config.toml
n_layer = 15
head_dim = 64
norm_eps = 1e-06
rope_base = 10000.0
rope_fraction = 1.0
qk_norm = true
attn_scale = 0.125
init_std_o = 0.0
lr_mult_o = 1.5
warmup_steps = 0
schedule = "cos"
batch_tokens = 65536
doc_mask = true
train_tokens = 885200000
MLP neurons of a small language model. Each row is named by its layer, matrix (gate and up: input weights) and neuron, and shows model dimensions 160-287. Each number is 128 + 32 x the weight over its row's rms, rounded and kept within 0 to 255. Numbers have three digits each. A neuron's up and down rows have the sign that makes its largest values positive.
Before each neuron's rows, "fires after" lists the tokens most often just before its 100 highest values on Wikipedia text that the model never trained on.

fires after: "|", " |", "-"
L10.gate1065:155149152117138129135163098106139127090114152163130146135121127135120088105110074154108117135200158127112115194058086160136079121133122105118119106112171110104177134099165126090125091101190090166166128107068154116124105165115138087065191210099145116121147161192111156115143168110094137149068082149140132122129147088150134206088096136161134146125128129121156116125138077136120129185166
L10.up1065:118189115109110075098132098107158130100091149101174212122178065100062141134152141105090184144082125112139148120138078138112113114164092125107161083129127104124121104136097120111104123191137128097139138097116119167152098126131097121154102162129133149118101066180126115150081157182110079129109148108145143051044085116102152195090154131129133135153177125099088059153092131112162113215186

fires after: "\n", " |"
L4.gate488:150139119092115149160189112091208113108081180153121109119081113129134100111172136106171119103134107136144108174115111087094135152124148145115125117094084075144048162156154165133145171100151101199159092118136160134132138166131111187157134126121182075128104153113146109153141137154024135109151120138164080124149145155167143139098099095128139150083090150129143135143111158078234117151150
L4.up488:188091139167046095083120140061162086106112069131130127179113111164179108166197149107128069122103114171134075117154179112122096118124074153152153095104086110157115113130120135069173122176149115077154101092140125099141089135120163143101056113074104141146174154133110096089125138069165129129121164115120138105145155170129096123163160084066113099156127131082112134126146122118163036129121

fires after: " the", "|", "–9", " |"
L6.gate160:140091116181158143121175149136161069102140188091107152102059172090122099120129128068134172151110143141080141181121073180109084117152173146155157113067167128170166140115120175088115119069148134152116128105059108142077181089209105135168095114143128123121147138204095133102105135101146117131172166139159114127148171113135151114098068133112144088105128148193069116101145168146155112166110
L6.up160:095120092107149116073168108222222150106096125201103164092139105164126115123072168122121141136128109080136171160126082127128117143128162156119103128108104164127112103112115147090139135171119123104116171172096112156153082102106148135126059150094165118173085155049093096152150103133121119137099118095145148111105090089158148120148154075142171028081106143148190079057094181127133122113107

fires after: "\n", " S", " T"
L4.gate752:103147096121069142103115117108140160110127110154095072161129092131131191132114169114083112073148084120135149168202121111169171136171136113069099109082169109149129176101073105187110158093074130131141183082121144133147095130177163135142110087146142110144151102063110086107152100171154113124118131100127108140146129146109115118134130135107167116175081115081117159142109139148145138167085
L4.up752:156130130117099172137127142137067132147121087101088103147058166141138160089164133126128166175150143115147141149132115097127158103053151138103146079137145148174058119104122106128134126192055133139078121206115112200133126122145098155123136135206134108136158109182086094146147137122166180141171166157144152178115179158148106150127108132118128130111050134132090099098159090100154069122180

fires after: " the", " The", "The", ".", ","
L6.gate45:106089120094124148071100093135097146148121105125098191119092122131083095064106126157089142134154147099083123089153138157106185121107090135094141105140064117128089127115095148192152063102186143143074130113148148202122183122087123140107156127115109134066106150130126101144140130134121076144174076122142112127097083139162141105143136135136125142176170136130128171129106191135134108062101
L6.up45:191088133023162162140145186165203140178127141112134148108103139072116134152153155097132092070102105131133161170134088108089143096136131115139120128107142143106092103151141111108093117119175127145132121114109132147066124107137219082134121139127121146081167114145129118136119080090170078121087141147146106121182122164104123132106114227175176173069198133164108111160135184199148104127071

fires after: "\n"
L4.gate881:072166102047109133101094160147162157157111131077125091189134101127118147140137097135120087140158139145126096122147127101205118156106103101144101113117118139148159130138157112156116102143171119146156126151092146125116126137104145122128073176145134056149070072090112149137111133173123149149145105155174082130111180168136108123052092160065183124128169161097080139157130092150184131094128
L4.up881:163139154173131140161163132136067172176093103135116129184152088163129172141110218151170100169105099114118097099111071119119125102082125094112122182082171112148096158124119154125088118121124090101114147158131082156120075156135104118141123129118123089103171108132093173141104130118120193201092147123143118096149144129211104077111123171080104078175111129142104153108147175118169100150133

fires after: ".", " University", " .", "/"
L4.gate534:163126162116146212144074173171120135084121141186131124134147169082149157099098142141105156179164180122140142133144075178140169090184129149104107160151180098122141146113148125153110113088097103132084088144152145138115130120177108126075116134185074139075087104101152126127186153165166080115164095098114134122115128121083083095110188117097126088153141072124140126092116098078137091085117
L4.up534:172100101137115130098118136193114118182140179118090182155141122154114121143121131116174163138133155143090115117114065092154069115137162120143158128111142135098074133147117075142077141153113164109113125098209134093073215159123159136136144188149088143186144162163104124084089228147163108187158127132160184085137149096163135074076126139096094156158130131073154155133129141163149118140159

fires after: "\n", ".", " Sch"
L4.gate1169:164105132149118177097145105164090113114121162192114114067123167100102123160131155149158136121143108140168112175134098112178100159121160189136159227113163005127137083171118186089089158174131150141104186157140112144142081080109114169114121156163060133144109122119109107171112089158135126128102162138126147114141107164123110125133166167094180111116130112125171120103127103096199136134122
L4.up1169:133123195184138093133127090113088131115144161129113145113181104166092083142132177115156121104133150172101095137142139149074100113135156149092138053159120108139132152085089089150113147121155164152162135040152167131193183102151110163090104088167148051140128143103132085134172126143168082124131126121113143111091126196150073122158161109099131169171149162104128111149129167119107142139142

fires after: " R", " L", "\n", " Tri", " Fer"
L9.gate1103:117094143078102134154167108128126120133093139089221168140138148147131094050126138167129160159134161100087215134130128128112159151100145121131162135113133104118062098150082137139192159143097122140090136053108109082100102162169092147138074157129170116104172072119104111153094145167176107097166174071086158170099116147178117164105093111121121161118133092114149137119135141167085093186168
L9.up1103:156060134155152131134140098102103083155124104100166159139153112148157124142139144155121120134134129203141185151122142167111132119082131158112171126082149225109134123186104082147098169096128152144056093129089103125147190119156100079159086065166124091075155054152116096157128069141055073118164104137131124187121152156139109170149144108142177124119167098134128124112118109100081171133123

fires after: "\n", " Ministry", " Minister", ")"
L10.gate900:179114096083114156111108158196141085138102074164178179139119123149169130109084189097126178111119148091130154223162084137155130162120118145136120121103129127117137134106113074095152106101215114177135116152102154157141174083101098046116096177126124185147147187183098095117113130151097098103054133209161145160146157116182122119134158165141093142154126127154093166119147134124154103175114
L10.up900:119159133056072169162144149152168106085142164121095130129175167112179149128118103042129077110119118191176146146123113175118149108175113160154120133102121053200067110127151148112197115119129126105093171098114114127105119136106155145151138137119154155169203091183167149109149124156094090115113192144161106135146094142111125089169153138121196112117119153137145194112140099101133168118110

fires after: "\n"
L4.gate267:086101116101126186146175119122200151144135146185124101151178141120158172123123130137119075069148116143178114126086103150112092178108158009143105100065131187149118149121152108086101093159150107148097135153173155122127086202104098153112048167079147110109113158146155195142116076190118141099148157102180170167107210074177116082113138146109118113038117182116173133122127134113126073114049
L4.up267:033133089103180139136126160201089091092110141163110092133170182094123157091136125066171104085118057089189103125119109182154103108146167105103093132113145087149069131112152090107157121107114138121140182201124152155119123127118133138133093118088138134156097021072140155106081192145050153164170093137147124160186117082196109127138144127147137083138121125176176080072178130095068116109156

fires after: " G", "\n", " w", "eat", " W", " g"
L4.gate1003:111141103102091122162110159178144146118037156156133155153136096115169110099134097177095120137136127141171105158141127114128111109093082155159102112142129122131115070135092121128108051115148158133063121149129122070124166126124139134143120156108103088134094149172193150159096137093144115161113108169116051116143135105117159087054076120163123121074028161092113129100124106105139114121151
L4.up1003:134162122178114126163109144161155120075122151171116079072136088133147135093133107099186115114128128061109177140198116080092102172129089104182124125132129127178100134138141140099088155125111112135099161131125072143105116179065090125091130210140157127121135097173147119178159154116155172166142073117093122201190129100230130108146100123113149129146116121149053079114147092163118118129127

fires after: " and", " The", " the", " coup", "The"
L6.gate657:160154116142120123067111113136175129140153109140164163091132105081103132085121159169153122141068166115138208117119092129131168113135180177103068097135166106172148149082099186153098118160146150157117084083113091085079150180132154100124140166113154092114157148107103130155149111106123125114124116143115100105147062084120094126184056134161137154117125172117151161140137177139161126090165
L6.up657:128151117163195168142176084108097103147099133143107106111142100111112132132081134149208109099148136142176182093138067117100096177126148134158100065117088115117084184125118136104150084163153169181076064121140106162149060133138129105097154137158106079116180145088197093134178090167076122131135109154156151035148081116129183153139146183078154195146092082149088140070159145156163179049116

fires after: " |", "\n", "|"
L2.gate494:174155154131138131054128086134116107129131086129114118118149104130193108138077171155096154141140121149114077165165162151105147136166118159122150122147135173114134042111131134137069114180127094192159100146073166156128117129134190122187195154115159116126154176142099144126109087189136149230119120117142198117187183119114135101097148099106137112123156154061119082123136203129129180159131
L2.up494:082101107074066166140054118158126148093138126205108114178137113164190153096116143079140144099096074146120089153127130191126163142147102102179117092102204214103174105104145143156090123176129131111123170150106135082085109078057145093106132089138152141066106138088157107129142148170106107131087118154136178084210116131199126154113123144106152126102146111024124133138108145072084125144128

fires after: " s", " S", " Sal", "S", " A", "ey"
L2.gate565:118143161147196170101136098134195167132120112085143161069159085093150165158154133139136164163119159095094101017098148180129141136177100128143117157161134201142159113091084105107119120119153119146146154139116134105156089138119136133115129192147108150133115186089095112071122134126155080174110135196187093126171080136137072088137145138117118105120105123109115096177124126136159112129087
L2.up565:156106156128075140102159136114092177161147100106136115157119150112144171093160091180183126135130105078130133146174169123062123181075117178138120101183144067137048118125143118065098109204086133105147127164131113129097160154114128112126126160118176136160071105116101094147146147066094107125091105138088101149107125120174098134101134193132114061161103109144070146125070132100104121073187

fires after: "\n"
L4.gate932:164122097116102164100082148139133125093130145148101138130114131139135101176165197190134127137172124105162169128085138142139147162108174146135144144086137112136085146135122086131121161098114076126164149141061159142106155149134102174170130139049102072127109112141104126139118161175135127184105135054139129190146161128156081082111173114116105195137087174105230155167171163133152137157093
L4.up932:140176106095136108163076097082114134125164123103169108162167146148156090110120141109135118161131171120176154161105092177088126107148084148124168151111114150126103134139116094117107150134085131167102117102184074099130166105122129071098126072123145129130142173182124129078160109076129156087116152106157152090157145158178135139157030117134067082153117105113168137138161153100096171168151

fires after: "\n", " known"
L4.gate636:128121170109159154131153131090108170155141169109103089112153160119125111126114127150117087135125105103188166151078104130191144119084143148153167146092159098106064128148119122095101166120188135145121168194088180139148098109051092095082136174135197180163130122113193095119059129072109114104112152128118125083186144158176158117169124117091147104092255087089101120112136043144146211066117
L4.up636:126137132087114137109150164192117103112111151103134112143119106078122123124189136150132184073087093166171076103162093147117117135101133162102095140093091129075101150097145115137132174120125145089116089145158132218120185113158125109116116096107145072105143142097145164130067091173116165121162097161126176118144140158139137123108090136186160152120146174130158192167103092131149168158097

fires after: " A", " the", " (A", " a", " The", " sc"
L2.gate625:111166096082108128142095128139155148169129141076077181153081140127166077118111097127171142114169168106122089144091158148148154110182140188169097076116119098087119163137108148105147165164121136139080084152108075176140123137072214133163137106108093156153115177118111082114121134066173114156163178117146170084133108141127119133126097115180142123159160158081139160076158150124148070134209
L2.up625:137114137091132097116136158099112134172146211084095127058168120150158068154087093167105154113127160189136143121124133093071116134101140184145103102130133129147094151126094096108098119155059115206094190173140148137111145119118168073121091065111076174156128158122167140102138179145132118157129165160174141107171080180083107182107148170117151174131114175089116073050133212114124090125129

fires after: "\n", " ==", "==", " Major", "E", "H"
L2.gate1196:097128155167127138139144084091133119217135124145108082109136123092133079094119120129177156141179137136095098155103150104130117142123181098083158162183144076168153141152150181177130157170110161168133094121120101082083130152145099154128133149147123139142146159146121108166126227114152085155138093139147116107096139173103173096095138126084157125150147162140175145152149099076102061172101
L2.up1196:161127123174161145136108093105103080152068099146112215139107078111115103160139076126170145106114112112150123104109178166100094115128180140136094086067156044143132183162137130110132121162135146173129119166141155126152107129121102169130063140120144166124141095165144218134157127145178101099109088145172090158069117094113141116152167157114121204130108145125194169143094100102107169125150

fires after: "\n", " 1", "|", " |"
L10.gate976:081024140111216110115123164090155154149146142174112189104132194115146113138072167128128080111130141132133162101120144107151095131120054127135165153031077119195180137113066082126127152100133148207083107099111178166102134158159130092085117148155064149111173145098094079071104103144168134146134230174184088067134115119133117151112132127162080124142059171124125110088127173130117119108094
L10.up976:163128074122107082115170118142174146136113115133168110082147073105151161078128122155092195187112135114119152142152121158151131072133053081135110150124135120151143062145128105114119141076191170127139174161138157103124139130127126109150133091080133066127142112142224171092198170150074152161143104162148149097100107118186126121149103116120147169099132184155103094123111142104115135109141

fires after: ".", "s.", " |", ").", "y."
L6.gate689:116111168122098103143142071177083078151086148168119139161109096107113113132112153108158160128109135077135100112097097140107085106122156127173180140108111096103145092115102116081133133154129167103101130129096159125156152086083143098083132141147044124103085088134144116125072106164109154177122150057150103094165208133174100099110109129060110073127112126189152127112053153102116140141119
L6.up689:134159141125122146132100063144150098116099143113067153120166089064099116157103135105171151194156138114105103121124172101142072121168134071092129081110142120079117055071110123144187132131113091059142128105120056105116127082162129123082121150138134107150091092099078122134150123176112195138110089127132112138108123154137128154141183170170106095090139132118114101087142148169174102150147